Part of a small language model's weights: MLP 1024 GELU, vocabulary 8192.
MLP neurons of a small language model. Each row is named by its layer, matrix (up: input weights; down: output weights) and neuron, and shows model dimensions 128-255. Each number is 500 + 50 x the weight over its row's rms, rounded and kept within 0 to 999. Numbers have three digits each.
After each neuron's rows, "fires on" lists the tokens most often at its 100 highest values on Wikipedia text that the model never trained on.

L7.up816:432509552420479462469533515513458479513517484524422470425474525455467440523479497512469581517368451493506550465501543477545509445511469492491566567541487557469539497446506539694516546459574438548513503477465468530447451466429488474568459486514450503541529503560452454529601506499516477599468535499500428464552447429419516384545501543504533515487440557389455517526511512581434556448496
L7.down816:509480496499490431523433468333509475433536485437562476518557502449495511462504519459546431493538411451521524562513464527464524540503503519496431492493545509464466526506447359523487481469464563484535453494472524521534472489567543450464471493436479581491450439446543532484414509488599519517465429548458514577558472546543430529468503521473426449510634429619548513539474485422428398529529
fires on: "m", "9"

L7.up393:460470498501509530522480529372510524607477526479541528402467544461530464480483525473478542577473532475529498483551441495522505566451584498522500593459447562424535477434519453569460443449518581526532464547505592539473547486419431490418518467520482451502653443513515445509480467484525549556406586478457490507493544481424449382451463462471549454433592569496513528452524458514508537513511
L7.down393:554463489406474395481534473497540474537577456446497517562437519451457449491412495495556518483535462483581422422490482543404528535487504460562523477477480414562502638531463317503488590593434568423534535478484536469510492473521544475523488564493512506537442491485465527540530489542564572512585585486484542544490464593526587518502594496541499613506507456646474609518491483585463383426450
fires on: " only", " first", "z", " second", " Bi", " last"

L2.up741:504484476521421544491507536533533428516525539476501553484546433485454540490584605663420555513518528500451512480523475432434542423488519512459457452538467521492534511444455525465506498563467563508455562294454491566513473561462539468521497484526450603495426358572541527405530485495507472527474438478498551528513524473516544526541438476491465521509560568505450532468450389487506438508521
L2.down741:450541490509450507512481493466467544458529449506542473550514530501506447565517422518468399481451486452479510551479565549604495598461467409580525549509482402460546415567492517530559550549576427438458434507468549516553522510509479519510510617485426407543632594486437445491513562490493514484505495518442438480540483498559479514554533523554564579474457449471489468563544558599482548488393
fires on: "fer", "sum", "rick", "pon", "ä", "www"

L2.up320:507483477460523562500425432502497436527549532519489521477582427562594516512533538369495551509486499527392400487480464424621471445505498528522497487529544537505575512455458514468528550592512506551462554359480430567440498490482583512511461516523488520543432438561494559514527479505494483544491417585478491547429516481549558577530475505493526571517479535506537511471369465513474436483506
L2.down320:528478498510523459542540496497524553543496417454473480625435515509455460457557506523577434541472482447485495650529542579515523589566521487533551488568411399510485430514544481498442432523470455348523482516454652518500494496547535564477526497492460483509607552497459459512500579461453546438518520475512527450557467518502447437507439513509545496464493437465459468543579529501512610523395
fires on: " went", " first", "sum", "=", " were", "fer"

L9.up109:597571478553533518491554476540597462534481563489531534388502414497456547392532512464437535585481506506453422550505529499500465547490324557489446477514589484486496490490481496603598493444473588515476526448445482534562506562490514577543540511391541569479512482471490509501433466475505518424513508419517601530493456497530477550506429509409577538594497476478508552543452579448448552412339
L9.down109:521454509531491547524496463581461546500534534606474487446583450483439535471521456491579549588476570393561608495539549550490493479500546435442364511473471522515516485500505446400484498496452453542511526471568556509432518482497612505521519432554453527437577511627455457509497511575462598499387475495415486540488491519582478481550509500451533459547485506526544583395470545512434451532487
fires on: "0", "ment", "e", "8", "9", "7"

L8.up198:512580461500429587585456444495470396501482437542498484529473481478520488479512536424483590462443462554526554547463503502491480561441427437484519574471505476546604507464530532539563456477497523455436450478588498536481425521549569568496445469397516517490449519532480470552454405545495516522557440547495409452466455420539554479498447529552485534534569537421533424571485425505516427474481
L8.down198:494423550608508432426562457559560642515470508488488475491455521525497491539463503549456485483521529537533502553560618502524511521457459562506493515498543439428480603485437427526497497459527487504530533423574534387534458518419457385499418432456511602458520499473510471428449562372514501470468533485480529504443452509529483574559511562429474446546547466525443500494490554498550558445511
fires on: "s", " and", " ", " as", "-", " an"

L7.up76:463539390545403505551491579491550512532499475426591562492474501469500537403552523656475482488489526488443477525465524534343434444505427532522513467511535421538459454550563510507551438458577539492545542575476438525533469471484541601488555500453549521543508460489530416513393526470513427565508490508590506510428589459448501496432468516593481423506443506472454495577511597490490456537496
L7.down76:549423485479475482424497438449528472542477490456485612399445518457578496514490519463445483553468519474447458520508450586480508471495525505482501544468547465474614427522448491576457530479535512553524398548405483548512490501466506372423508547523565482473446515437531515578484460598533523491598595500524494517577539503433578487521475524566507394582535497499497480507530513488451518435391
fires on: " as", "s", "y", "0", "o", "'"

L10.up815:561461512519512531364523547512412494419496410493521474457456530536535565509514484559434460562597456506477402624475500508539466473420435507508544485507438470538552520529502474488435536478573554467506493526483480584604518522564496513549478483307479536486510409519534512584514423539513593412532526544533407515518509418554518524533474545495540575437482509511467465577386463544601422448377
L10.down815:541472494554614569528592497519461407508467518551437606470454618539608422544440525428492490510499454476503488496540439460403557412586493436528505505452464587534416545513477541502544425491452511443500543501449626502410476535513477486540521494561465467590504428396506452534539494508464512524552528570533495474473546461441479435446455464560513461521504476488495379542415514498486506481530
fires on: "\n", "),", " is", " was", ",", "-"

L8.up423:575497537478431463467542536552488526479495491504491495421477402498492503395606587482406482516438532551363521611499453510448495562450485494434524424488547495465512491389400538548477444515493519541508451452443399574612605508402506567579441487413455557549407408513385517553480543521510507444530508504460502488537550501533504573577492528537564571512484543472500426580511525480509440543367
L8.down423:439413400526502502562517495480482499531503476555417475389540527494539490544516532486456539500516598477590604439588526569466503457492476450471474415493443483522556391515631464510457614555514544596461462477520499535494548548441506447471506392512526533388565450466513533548584497524417448510529487515528403513507505453509474536433524528447527481506412543453479441473481522469523495549507
fires on: ".", "\n", ":", " "

L3.up465:470451518457543417477491532519563423474541522501537548529526549544449598501496410517493509470565548550488492640501547446429475429514502531481551551492472516491482443523521629427428513491495535594481539515562525421479460435465537568501521519327517612553531514456469543512543410452569358496481514456514455500457426375522539443512515564443472512439522522374429507524530480551517532466485
L3.down465:497611454524502500469586579488579483505504486572515557521498474496511524559542433560542518507421466459480510449555460468400393501387541407502474475458507442524414547547518506494477461553510519609480575469448599460571449364428516449573542456438511491483457422531469501548507546507507470454500481448449503484478531459461550474445518543448456531516509534553507450514476479473485556414467
fires on: " |", " ", "1", "5", "\n"

L2.up355:501507487553601412461571499521428586459536423545516491523466535461548576514391492505503461479542436500391505494429490540515559440489428436436543479542471483453425499510481494501553520378503453494477415479537528407538559601376518505533538540494424499562515517521352459443455514478554497574488524463501549487509470522486423426567442529494505418567539537513480537477534473538583484466469
L2.down355:507501541473524536505514461495519386509529606510508499436512458500551487484512526466509560471422598450500547510580456407514432488513524677493513474414563457467584465474498456504459459524475513518506634538482378563549417479546435509533476454531570485375450525499530517530515471570449585477442494514461461570479496466494509529444546483484484479491519533430498470499492499369495518550599
fires on: " ==", " example", " them", " way", "rise", " fact"

L7.up929:558472511595594451497549549447481516495505458521520542589445488456562535505499612534420478475313536529517543518527434555470411580475499484514460475504437486482477485499481533415483475463538522468378454582481477567464508448429474474482524499547432565418486437426439501570421455502497487497470545442505570531585469504459473529436496505492600469477499560478505425468546502469501575602527
L7.down929:444517440453461532460490488460459605489464451396510441423470491492488475500373500529517481458573508499512430458511524589459563508515513468557482454471465469469515623500485392582560518558343518463514630483464442506607534530546512518605438588520510496509425503488467514491510465477491501568492507516455498510385491475499529514464433537553563558441497410517448495515512505551497428414508
fires on: "est", " only", " last", "a", " first"

L7.up837:614545517442387412433521567521495460548499557408507549445428543529516579436565487567445376519476465524547537516495544473369511475562497422486451414547470517550472458526489534518465445538498478593516587522463516477552499456537468462494428536480522596527537442452427556607544451576490503532454505437576578523484534434434627500496491466489444496437434583472438436430465599545464449538493
L7.down837:509466487542523596521435483506444479490451316624471535467488427530429501552514462505489549529505491583563513480514469494466490558560552549480476475453511506501450472459489489467511424526476531470449495469482505491552479571459633568526576494492492439534516618511614516467450437481426517523489493570514415396532499583563442513501549444475476444488479523492487497607419438568501372464494
fires on: ".", "a", "1", "'", "y"

L10.up248:446469447412523507459582496519522493456510464498468558511502475505499519488551492437470495483523541537424487535490521513502541479502487528479470404483419482485551490442514474491469399528512568539481530494402511571487505489491490485514528455487618434518476499498510559418623478465555515531485578472535451480409500498526549482490463630469413431521499503512455438573425538485556459547508
L10.down248:471506558546432573547448483533479408555515515489456511500563451463514558512463526430467500538558487475501604543498478562605553457428475530487474594433583422520523437471542497495524580496489466530509439553567524453497516549454482529492440472479549514445481491464582499562456430517433445547422436578450569478553435458511506465456508448540621591543459531386431536531492521570441461534470
fires on: ".", "s", "y", "tal", "\n", " Ni"

L10.up642:494414463547492517426519466533541474453439500490497461561449450583512491504534510430480465466504435541483466554524429528496408548501544527491581587576524466579329483503568532512577376431437563500537510496527435501569459497495574436419508557548466519575367537548492450527597558439531542481521550491458375500391503468502622453477531602486479524440526565553510524537477480516528535454516
L10.down642:465531550459472449431428465490536543472496433510481527445462494409453492495450536504531493554594526493463474781453480522523519519486459473543485482437520589539547567487519531549531579468537401517547500524523570485436507544542480574597455498420515496482513540439456531453454540558518508493470476417486597548475450447539467501502485459475476476471588459491464540506461480518464531566440
fires on: "\n", " T", "\""

L10.up62:555553470516521482478561518549499489453532504568468543478506520461540544434475505586478480466472500543431493528501519550494389383503466415465419450461416534511390499441475515498526571579640489497463480479569552488567430492531531406461577565459478461522510446543480445449504565494458542459537574463592564545560507474497451500540571504545395537471557554448411501575416556451466511500465
L10.down62:475450519459446533504369494483498581520447508566517414492497411630464496515516462479445487491504556459544495531516408447400473504508592562487513476530519435468502461476510512486591505463544487492538560505433383438452470523460501608579473592447563450559518640472516543552486389514513469453521569464474526459561553497450511451390484570546535524561387536482514445431479454580514498539549
fires on: "al", ":", "-", "th", " "

L7.up862:473583462388432440497449398522543510405557517499489420468532455356546415451467425468431509388567433480539466508436640489503556475522474514533495490526509465516509521480487536579432520515444523599507527416505480503490458502450503452396461528453504536513515500568429525477483499486476455551481532556458553474479466486504444513500563472540383516556563466471549537376468437517469580432430
L7.down862:461480411600446509550499487454557489539470384374489562408537573495427528364538534515617463491478483533510564469455498545441493541482498515488480504357499540471507579501530388488547430486573501481444468600476426477499569438487513536519528420584539456423480520511490524522541423469487610436525541489493466523534449493552553519424463474398432510517519640642477410576511517498510548518465
fires on: " at", " on", " from"

L9.up751:509469491561483541448461398500578513510553366505510605470510533549449491555529495455408443559500457544392444557438466495452603385462465403438531522496406493479561469468491542557540459530531536489475520501492533471461554488431546534541595503415393548579485452580554565576490465480511496542488532472453408491548510433537507471396522584523480488633501476512564481603523560531467442557431
L9.down751:491503460518369492453445476490472519491527479523429472491534447544406500482417547462498415502537461473524555525570456545591511557458560624542506596478528463505510570468501515557472503535426459487474501488474532536524463544476578487529508538497453415462491423515554601547545506452417535446551474594509384571572584551491540480502589466410523481534510507454451486471501507497447476468590
fires on: " ", " the", " so", " as", "s", "ly"

L7.up213:428493485513519487493504537453545516502497495497393576439471507438432432516460472452504537543465534434497516475512483498456492491502495488471624488478481558480486479487532531728464409487518458578576452536454550528483571456463465477504467464516537388530560545574511483541577459518554567558521486482407470487570587472379524428445477483464524460448475524435452406514534419506551515518461
L7.down213:550498471475502411526486470480450489530623504477608436563497498526460464487419511469463504459572370471542455409452409457493578496456480455571417528613513376484527463524462475513449623482455584460538509413535534470532438499495454463523487566494490548507462400444511502531492603527604480495468538542518532547513472587603452505575541520480524500467510476652499568506433446534442380464580
fires on: "9", " an", " whole"

L8.up445:486542505484555501592484518552521483461498501454523497537605472625382595434540488497443496540591488495527455551524463558420530495526523601486552636382624437472523452560472539557505397466471544493408562534486605503575510407440536480457513652420441545555463590497458432619528460507495437425539415478449378485511448497443573465573422494480492524498516505460464553429458532513584528443506
L8.down445:592549459503537524487541530484517486596477533439528486482484566434557514470466415525574549447481512497527502597415424480569516519519450386510518442564428526498503482565493521451531488535394555541458540465415488510523485480460543453575462412486500515495469403489574470554600464555506531528522526509501535419504443493509458427477511435521582517572448559601549516607450396487445492480519
fires on: " ", "1", "2", " on"

L10.up880:475472426553562492522505520514470466486414468601506513507499619524518524498503525455437450478440537546519389588544471471503471565488414452434582487470490429539432483420483458442566499522527481537537452465454505473577428569479497508491526496468513519465494447463520476512558529483531472446424502412526537555399471502512490500525458442552492594503447505542523499557510496503579400406473
L10.down880:414599533485512475452572474510534542499473438479534427512437533544441555598452471491586479451462566530564434656567464479444506520580532460519490581523425498557507549462507482462549535579554574546496499515565524607537427412476532474405503492398610530526520485465623424501537523503356501547410464493502536501492561470430492472506505454537509553526444551501565548483512437384494531571492
fires on: "–", ":", "2", ",", " (", "1"

L10.up138:546528505600610461462495544529560440455508527457491482534448463474506505461438473432471460479507589564557525675515540482520447499619471594522484561567472441511474497490600398456501481534543516549565524483551454508494472580412535491338605537427517489464435498554440447500430593388509528471544444527560505533387435487513505446525443465477462564494444513508533518523468464413502524521525
L10.down138:468424506523476496535479553485572464474490551406525504514437508441439476454447507471506468590496552494556520664496492518515478486519468540515560541570548457576497397498467459498452493504544462434597538486519484513458481553514402558469564488443599483532483505512490516532505565463565439483461509481513496597495452513561492447504514497482478420495498500466490518440493512436416607487573
fires on: "-", " (", " \"", "–", "\n"

L2.up411:513519482572556428541604537545548539498578510488480543448578488490520510478508514375444487492550466478516478483469468562532584455490456465458502476536519466481435501563530501515576495527462485523427468512474529417527591564504482468551577496509396497500533433509495467415523508450521444522428489465481543534455505473602431500525499578502542503490491555507472626443521521556457508417419
L2.down411:447413474436520495452481512463557421511493473573503497596457565495544465551550536516561541464412633555454510514525470403513436598523539548550517517491498505530550438466537495450409475525598534448522528476551401603535451459539414543499392548502545463499440606527475537498441471521516595496519495486459475450517534534471582485467535449477459545537519450476471416530474551377555461606553
fires on: "it", "rise", " about", " fact"

L8.up371:488499497535460566493497437516494457397400486510560651482494380522479430463464514579495477489508521506428547547532541463425471513485469604524463525486492539529488424560590600511453470458539462553491555453489480594490547433476563578511448563471520465518422568385474474554456526427510456557628469541536456491415485474478587434602492483518422592625540478478452481479495565484494430572518
L8.down371:633442525473519478620427417469516502533557494482536589503534502441413525483552572465462466437455504442483557575484586524509556513486558509458440458503426414412413488490462508563552510452518517519631533451504500508523493486423567472535565521406691519571411532602443502509530467523440498500494550495465455442488428479419459476458449620551570479529501550445428452420490539516478504516436
fires on: "s", "e", "'", "o", "en", "us"

L10.up887:558488439436516523466502568577482415569524424522457558479490458485548522411509493501406511487487537492466448613561463500424447561577485402429539535555518480508534492485465447410499537574460578562477460495509484493503489503469557515457496501387460536506497470447425495465410491541485478498408494476575392542478537437547502580462458559527568653432428522432452448583498547478509440437452
L10.down887:411531465517539550514572474541489544470482494573473545478440481523525452610428504511534557492539538495465435539538458470444473413516554386508495527455493486534504492449548496444595425516530612412429421520452531502493420498451467454465465521465501487529561438414558439573512439563372534533532459420455449528587492519474439573442480439445499550492439539453618474506497466440530472508547
fires on: ",", " (", " "

L7.up669:428508409521496392541459553486568513540427465522482458536393506423470446531613500504521606556482553436473476532533464541510575578489537510521557558506456498540456484513478508621467469480537476482500513497469533563460553486533481475467493424520497458419472487453551501522522474500516626608505448527486482521452593504443456486489484500520577466535442580520458460415568458498512380541498
L7.down669:490533484525523448471500524475496575483589498475522505482546492497498479533446477531442474466573437492487477256445469513463468445506501473525401470461501455509490706473467449553537439484543549535514463442471480429539491529528484517536515498494497568520386443496458519446457504471494403475433558482521534490495489506526624570485446535533452436426521425697446484504480451530500523475564
fires on: " ==", "key", " same", " next", " there", " who"

L9.up316:453446487463407503454458444398560459474514396497573567566453531529517383550564493488473462537512430487533546504483478449474501467536496501509664505520430495508486511552488587500561519538550539595539515543580483513482434503458512490600467563444392491582500542547504538529569486499489451527538509473405348525480439442534595489424465510458543490444487546461481502573463535464536434485465
L9.down316:549438583588513474542553492584422561459587532577505501503455506510523536496519504550492529490525439524503554245521459446533492511528540550462460546503423451509439782433507537526513487517457493492522469471479480462547480508462592595506542457513525534470518467495553537527527427489470545508558564451566489576472537485480550419596442475382468526542529500476514516481443506517536523478486
fires on: " ", " the"

L7.up221:475544485513485511489533467530499520468476450575463497474426483484414528398496503496410527517527486420513560534422475544474487643481400529569503608562524425499495447474480508488558463425558502493440525445473519528651465591530446493567503509525491477554432449558473531515414527522473525576550467539477451597555465529504609549495424425508508565519570425439491520502443593494495504546452
L7.down221:492527501520551408565462546425549486418493490480529417522513576496521495473462565560540541505444525451463341527503563600423431463508506511451476468514575474545532438466507534517437483474530467497481471545398547507543493493601416501386501468474552479552529515561418450391429531392473505473528529459471427421543518519509489486519652472509478499464522432521545546482532446559497483461583
fires on: "'", "s", " in"

L2.up86:458461504457527472522386395490489449519580532462533561507622463476643520494491610479434522514529496495518561461472469435502475431503488583442498463511512517513473510453438543522465579579518524509471545461507477556440564442594405576487522486531410497516492461584482522435504521510526448485492416530462504572379483451645510496562477499514557456482535441490472596464488332551486436516509
L2.down86:523567482541523486502455447575542545469402409538448426488526488416488438498568513492473502506409496487492514603502564579483437530589547443516535466496419489497509433527582473469525412545473433386484503456465569554565515478505456420480487530470523496521521511427475485494485525471403525472529510438507573547538532519508508529494489508438480503503508461503539412542489612408568597441464
fires on: "fer", "sum", " Chi", "log", " sex", "net"

L7.up919:553511462549514559420563522477497586560499485546506544534471490587544506429514562550419553513463427565458503559394507456404397516562490527536579471459535463461431465488458530486479500541464512530508383405434455540501608538450571515475470513446409521490446457421502598443394534505469493572552498553575437448517526503508489466538560545455510593548412573510473454468540550468518555471503
L7.down919:444504429454419456560552417461469476540450493477513509505512475433418491498509500506493425603528468526452458575520539388544507472508508510427483538549485499517496358482565432514567405544528561534472406458513506460500454426440470490453586418406512430466536435504363566442572529500459432522498573556458461526485511500604543624466501525531572522507477537587550514586442503522500496524477
fires on: "\n", " ", " Votes", " Candidate", " Team", " High"

L8.up98:542533523471496548481527442484433428461484401554531463540437561460507529545577554601506435581494426480517505527398442565520442512527488496496554505369512430441546462578446599471496421482577494478475577552512469459512454512464481456478473509465543481420528561493458553700479547445487453524511457435499491538556513495494568529567555403546505496504540604449555448479551510543535465475485
L8.down98:473569460486454507470483523574488494465544506562464507435500562541466523489444394501551500459455480495458516527558516426605500563547453482535521562427469483477505410478422472514476545486429450415556467490506508458511480533549495518419566559432449508609522461554578586530606461494490609551464601484438547570555491378566521397383446509481491488643489511575427514490509413528490499531448
fires on: "r", "or", " and", " or", " to"

L7.up774:538427423536483498489607421403499475511465463464460556437451500517529504372483550420466550494515500510440475564530415430464523597469426519499495588492508477502454485526557533504511475425443580453548473517452394460503523590465571397497562525462541577588427456546521525521452528490486427519515459479449464474477516393574607511521503560464445541565477576514535478494491489508489472494435
L7.down774:471498523499523417406472515531497526459532584549436479477467471626492504530507454519440424495469489509548518634617531463542495500585498501532479513396472441531500569449526502523443489454540455514541475536564525577504459488493450511394480546430392490398567560475572522579449556502498505500587472507398542547377432506482501558502495480452558512437483516452563582499567550494479523493575
fires on: "\n", " The", " by", " As", " However", " According"

L7.up303:518558503450400467451495425504569504381457465457618462463532428522436404501479548451510571514507383445570497548396626602481449539577439508490486497488413454505579479512501482461591492482543512537551501592509518511506513598568447556609468560443430445538473535572550536616510455495448511557527542487517488483433494465452573495460489464403595458533428467462491454542459553533538484561497
L7.down303:531469459485472480550492589490498533482424436526493553527564515505601503488522477517461432532399544514438491567561493492456328466442587498557407428471595518466540511496523562466428506484554454551485476445550527520556590478588493516571518545412444604484498513616516452377497477452558511464482497555481461465542530492540408503488528630474487532422511494437555487454509464498553477476539
fires on: "s", " ", "0", " built"

L8.up257:486546454551447580529408478443597451534577444522463505531465470543447488502459514469372451560531462476419518547464485534477520341562465536560582595483460448534531466562596514527504493518542527522448545479540508483534442456496546533487616566408549501551450491440389555515538448506483460588503429486537440499527464523570475447446427533358544519533576581474522520492574480498565455577462
L8.down257:399469505531471551522459450533497495537513520549485447501524665520449529454484501425495487468515476505525570504544494488506546423577536492509521533454475468544524358411557568577518489478436490434627570495383481537538510482621531536462519602508451566479510507541613570531584547492552501474523453455483446524464532502471506479443516501426505510580502438465417520509571447536564521558504
fires on: " in", " \"", " and", " for", " or", " "

L10.up197:514554518537479393523505515501515545558514444555529443505488516482410521521547492544502472452533552572502451565531483497527463462540415487512557638448491521529583435444511594496506399457416550549544488425491502466599492487417480433500543486524495615508443501542544485464514437472506491574563471534489443525506525470647500545533448464420476620450441486545472550518476446498647546471381
L10.down197:418490499494420415466489554440466539516444525438546534525492567379464499571486511524535505564510526533506545534522486560438478531558516472440577583558486480552549378498475405439505520525603516591500440528532507505549558428492471566562618473550565417507491538410510573467492514435514493527475520469449474468437487578502504508499436509448449498510415559582540561478457548367437515477554
fires on: " ", "\n", " (", "1", "er"

L7.up792:482433523467503559557603558498434497529395484421467548480441432478450414549501483447508576569492475404515471521540463489475572440506532573498490572536493528472476526552567381528540431502570526538509481575437463521450492481515530594570451520556479369450502547482435490532512494509469438536460568434426464495575592509509566376483471499561401398502428543417498355518508455535538459413478
L7.down792:531552576530533441374465578451419430497582496514485530551548545501533503523448557576459489505484478511423493414523469423505483462512458452512363464493530396510483590497453302531444514542437483493534522487509460518610458487529517487412530513504435568485512428432559487561406535463554443473470458476558532479493535514490485536537524569503508516458537462685390484567514424531507393496523
fires on: "9", "7", "5", "4", "6", "0"

L7.up696:501539530415491464509463447464468527468507472544546459419520517471525466499503521445439494491521475564531450486474519533461511482544463502602567462600448452476551497430466653583435460530526528530523452413524477519499427485513522488471420486478437509486523544548440508458468454491489439520440506502441536519522447450532464482492506468559374466584512501515486635501569498546503627508505
L7.down696:484544466524468434517498502506540433485500473475492593542496496517496503455533563521579499452446499483578530411527463568476485570576541512480431519490505421488515712544537307511547499600491511382441538589469467596544506512446516570475488506567517492415488506503548625554534501439475522501540553512472510519512499547554577502520447519414549540501520548653463428468531525581485414511473
fires on: ";", " from", "8", " by", " also"

L7.up892:535521504519411414527500522568579501535443483503527516598482485485513464495604572489532582501499539518543525504499436630516516563490525511582545531528433480522440486460510470647426474468519440426471447512430502555449491461522480498475507460498538413424494497402440556521372465564500460487470482474445529557463550427489481566527444483459520513516440495478466461467499498498521454519494
L7.down892:456540505536469565524422563449456588470492445487489517451509427505486469489501452520480481482544476552433514396449496502556486453483545444533456344436497547560452667524502496512572534526471598521569502537535407514513546506481495533588513498504490595559417494504484536448522534460498486545455494467501440440500509457554535610436437523641526448478520389535468567514557468468534484510538
fires on: " such", "other", " same", " following", " ==", " first"

L7.up428:465467542466433492491491476519522504429534542519467479483566442466417588397570522544431510551467506522451512550502548486436472581587402514478499504552358519559543478470557481613467515539486517583547529505468533482531548595504594518521556526431586488488439437510422557501440531487619440399496363440522483512502464435553556442518391519467532509509450512508471573514517524449451479545460
L7.down428:459527516483476481524469463616396561475600549533509526484531461496471500588448477455445544551483519524522534483520422514486469439438502466539502572461461500461505423374458499428507552521519469629420427462519585516515468506457471538445437466538550550379545551496535581458474482527570523548597499516431540462591480466513471517544506480408434539501434443482436511499532493529536503477541
fires on: "\n", "{", "′", "."

L10.up194:557501481635492402453536528487473506428586466568455572499527513464519507535445534424399558505583473567504558594517504491442470418454470553509527535482482513462515488504482462547486580590471574479478522447403425475568505499456456528419468532317473493498484474460457519555510579576583562514494559634534534543453461504472494519500464488459521498484519493495420521587452544652559462475419
L10.down194:502479527461519475489538550531496508441467560445486484524505551490475469413539509465530486519522517437513434587556558439421550478462519538510545488590629507406517494526494530456480420417466615484550430512415486468591541508478451426465465478506555505573462461459466538490531596416542551445494398486475555557506478481497472486588458551435456441542522424552415536524560584527565554429500
fires on: " ", " —", " –"

L10.up72:576496532465513481493507494550481492634402465467554407544493463522460570492547481464516520373439528558543535604536494466438516468462459493481533556499596541528447488585483518519623382436509461521530477425588502467511396489459544495474529531407519520586405502553399486481505476428478475462606580387451542559536416505500491398516526542506484558595461503524516478524514429436517502443407
L10.down72:467464502552494523456519501452482494437478546517515564499470506499554498529550499490488448485474529479512552604529559560542491471457562535450486453460487549470459622480444345424507488544550466560524475573496487541469550494474393468502537509426555602445532538454554547464457585533551514498550458493495497520473503422504512483513483531452475487480622461511490516475503569368429518601528
fires on: "-", " the", " ", "\n", " The"

L10.up272:563391443550502524487540485474514542472504517418468486554542528642542548435564499600429496593475455579426506553510503515562464594526443549508571458522506456512526454469411570524554529555482588626477486502422496450479567548497652529433555468505546558512405378518478554468475467550470443533468505457577416548474526456527496510426602461498453599489518564470496538483489491467508448436477
L10.down272:500475518515387612505533515584484538548506460473509518427537471533500431463479444511446551592496464495516615636468487505521551505468554397558498561521497534468500461467556414484584485476505522454467440508534471456371523510466528542532408490454370501474467529505507520493514448504483537604541496558453463447584518567486495572465564480521443519522545498504552515456559545502512425519553
fires on: " |", " ", ";", "\n", " Year"

L9.up95:582528458456420521439526514543506496533449488428530510579545457438560443430561431598543493439487452497512534559484416512477464511416536468538524540388488492499552457462494554546527521510569447610438461578468501558548523540461498571484502489475492553479434452510427562603415489527529521651549483511560478495446493374450490515398442467468461512554517662384505412441567493481493547478496
L9.down95:469428452402501567574484472508486541457555473458536506511507451519515540491529447498556497549514506476490471540509524495476483457527460578426504501453491468508512448540471503496544438475517530486507590514515512524548488468530529516540520470479600517597493587547543450564590423606449516505405564528395528513530546575617495447528571500465486500488440416524443517545420476508558446542493
fires on: ".", "1", "2", "3", "6", "0"

L8.up160:549427442497544492510521517492467480461535461483518487502471473509560532450508548556422465474583445459429549550433547562400483378560466590533579512551519421445503475611501586535441509503524498527497499465443501492520452562459476463487461549393378437601497450509436467457503513481436451432537532475501474410478512404497518437560476511471556518506537531512490480576426469584575458505495
L8.down160:548501479542543460481525417545506453486435547529465529526592469470464473483478520480540516619481482486536498643488532525430412461454479504501525494535537490535447446510490507503513413486429467480614468521418506459470533531410503454480510352544613481500340511501460442526504436516449533535576501503537567551457514527568531552477517603463463472532533498514542490447486534478419529509467
fires on: " ", ":", " that", " —"

L2.up351:514469465464487595478451494497521420534561564488497531490499434570499496488532498470442553492482527510471462487534463482462442457498523559476449482462511540505544514416325515482485561636484575518452611363504494616460436506561544429487455491523487544501434387476500586506562482523469463512502441532497475549480502506558551568438481439477475550549516559483499539414442453503454452532543
L2.down351:450476524478486462509489493505497521519447421516462506598480521460454472558474449505529421504490472484540427602462514566513563562489516439610529498535444409464533449551576488512499465526517482389484364539446550445445536516543524533586465592497456479548674586555456468471541524416528533480538484431478544429562479460570448450534484535495560514431460456497537460586530528547567605475419
fires on: "fer", "bil", "sum", " competed", " faced", "qualified"